Part of a small language model's weights.
Size: 8 layers, MLP 832 SwiGLU, vocabulary 4096, 8.26M parameters.
MLP neurons of a small language model. Each row is named by its layer, matrix (down: output weights) and neuron, and shows model dimensions 128-255. Each number is 500 + 25 x the weight over its row's rms, rounded and kept within 0 to 999. Numbers have three digits each. A neuron's up and down rows have the sign that makes its largest values positive.
A block is one neuron, or neurons of one layer that tend to fire together. After each block is what it responds to, as a language model described it from the Wikipedia text at the highest values.

L3.down96:478522494450496474552529470507506489560538527527492451521497489484465510484450500520472469496445507531521486510447491434513518495511529452483500456496487528494553518483467539471498499472448474508563526497500511438502510575478515542499509491495504517456453493488538473480514494502530470537472501493495530519510504508504497499507490489497472492488481474461518503507530523482512491521446
L3.down299:486466475496541528537559526469533496477498469514535492523486470465480463532485497515456486498489421511483526490502484521479486512523505491468458496516498541478567496514489514514523517483496518508523520531514528505552448492528514475491491471517493515477456465495513516508479485489543443449474543468523494484484523525483467485512513495444488480520503507472490527510494514506493505505506
L3.down358:429494485516487519462539515465494466469461496514454513505495513521463479528491520495532486473499517510490477481540521465488492477525491499509556486506489515518483497482459487447507500467505488508516506520509467479508524490485497464507483528473488546463538510550504473530529514514537492501493497489499518499522504504531512506455500525510490506504489498492500428494512526522539526452464
L3.down790:494511507537497491478517505508515495501487506513546530542504494474494475521494514487498495495456486531500506501501527510531485443525563500500483495506508553542468534502506484481524493471516486469535530468469512508535517487522499516451469498457478435479511499497551527492463498486483524469470518447499514499494527529548506538458499522504549483500526505490543486520545504480521509521518
Responds to: Referring time determiners. Determiners and adjectives pointing back or forward in narrative time, especially "following" in "the following day/year", plus "that time", "this", "same", "previous".

L5.down232:526504530477528457483465490525468464520506466495495522528503497518512523524544506491469522554506515470544479509472494479491454530507470505500499502534479483520533439423466514525530488508472513499496493510478494518479492522536469532495505470481502461495463507515506513501530443476468478511430490535523453489508494512482519499470483476464526525474474480524480531503518488488526472509530
Responds to: Word and phrase completions. Final pieces that finish a word or fixed phrase, mostly the last digit of years (197|6, 200|8), adverb endings (professional|ly, accident|ally), and "well" in "as well".

L5.down573:432483505505491488510474547491479531509574463466521462552479487482473536527484489525477535502511504501531507528536479472507498464543514492543513498492500449478530470499476476511461508467477536473447451494517524481520475479438506525504474504496496467502498474497502492522510482493470504498515511487463479557448519519514488490491514507461497467498476494507464530499516482501513514508477
Responds to: Word-initial consonant pieces. First-letter pieces (often T, b, f) that open a word after a hyphen, quote or table bar, as in Top-Ten, throttle-body, Tamil, Telecaster; also list-number periods.

L2.down316:491475502481449471465517497486546502469488497453476514517529522513483528482462517475512495477525534520465503463519479503478477484449496453463528541481567489504489509451485508480460475534522494509488515548479463472541461522492446532494502512534498488550499456537518507507470483465497514483521495512494510513497522490520522492507500505540487471536483497514481474554503464518508496476506
L2.down545:498507554481513489514486553508478493474513527515511489525499500478485525483495482489521507463477504494476509495489492484526502528457452531553510531507456492534497491452531464502496516505491501493524481528487530465509481507472517529456491494521506498475462483491495530500525489484470513531462508508460516484521508490533508470513499439513499506523484523476504479503513502511476493501496
L2.down568:479544481503514505472519491508540516510453483525461515507540501498521510482474525545459488513526517522517505489470491505476470464455503506482508542531495493488499470485484499532503519502534494487510508555490474524476513499474480474486524503474514504536499489522504448467495499493499479494479502475526501463529488488491426505546494487490477466487505485520523524494498500558545475475491
L2.down746:480474493497515499519531506526493485525495507503502463537533527490507501463553474510504523454530515500491508465533478517499449464526493500497505483480515509458516486457487518496529483495533464493510524445478540528470504516512504471492441498489517516476494497510502472473497484499457510499502477527539500536490490504492532514492466494523438515518480546468497488504436509518503516481436
Responds to: As well. Mainly "well" in "as well (as)" in lists and plot summaries; weakly, words or pieces opening set phrases like home to, kinds of, accordance.

L3.down43:472552507514533473478513504481472492487513478483463516498475429494475488488517477495488480514467491482498510535511475496509492511492496501497567494544503505513525499470517522494497485520516513448519502492488520466501517485465481491473457490509472431488489519500497494497530460519475528485473528527513529496526502499511486537455525495463478493514464488502546527477450498493505537509511
L3.down173:546459505454509484477549502473535526510482511513547486514527515502483503460490498510533478463494513518477517467545482548502510504522499501483529528476512449528501531470488496530500512498523540482492508496479474517458500470503522518482485504512531492507503514527509530562523520522457445503499473553526541491482513527538458526503511475451477467500506480489495478525555513493461492512544
L3.down197:490520451495494505504506479502509485476459503496531564479484489534518510499510480499486505481533490492507536478508482559480509478480451461526566510517549494545456512539456504557481505481507496464510491509514508515544492545476474490514462478487513469509462507520475479505495492483505448486451538541515511483515474530511505513531487530472478509532541484487465472510502510508518501465498
L3.down637:523520482483477499528538472522500527504484457519482506501525503471510464521490467546507518513492514551434515473485545517466459490488493527527474541518496472475466490462516469505484480526487489533517560520549504488525514547525478495489437524513511462471523525513507469472515503490543520485534491531487479522503533529473521499490519502507515507472474518483509437487468483551552534464494
Responds to: Word-piece after prefix/hyphen. Short consonant fragments starting a word's second part after a hyphen or prefix in compounds, such as self-diagnosis, up-dated, under-developed, wood-frame.

L2.down53:519489494467481492548486492480487491529536465493499500531553480483498481525445456490501459449505445489511471480475520506535485493543517509489508526506522522496446509465507526522502458482499493496497473504530449462544539485457518490465513509483511486516517513473507447488526514492507474536487504524522507559533537540508488513481475525522478494515493453497519492508474483473501502559510
L2.down466:493507572496545460557521505486507478526497460510518517524496477493500523512503490524529516474492493505490504509507472540497534458466584500498534479519529502518503494490484501502474487506451501506505531503494531500506491456505517493468514501496539523500556490475477494537523515503510506556496516509499543497534520454485495487469515548511478524481484479504515480512502472491460546504486
L2.down637:486518474514490500514500507497505469468491492515526454463486538462506507509477510514517523528524473505537505521452484524512492485533503508537512497521516532480494509464475496491497490509495494505501514528520518523475484495473486475473483470480493467534464493511502528503524499552419549508478476527522477532538487491493504491500521509542522562511504491503464502521515500529537480544506
L2.down814:537548532520504484476498480487502469449496508529529498530523500479505489495506424517472481498495491505516516504525483507453488515515443526512517485540538449509559506457538513489491528520513506485483500474510524521517543512538477521476477455516510484497529508517544521483496451506493503542482513498545490542502473494492473537508504545508497483498503509491505496486535525450486518518467
Responds to: Word-initial letter fragments. Single-letter first pieces of a split word right after an opening parenthesis, quote mark or hyphen, often s, as in (swimmer, "silently, web-site.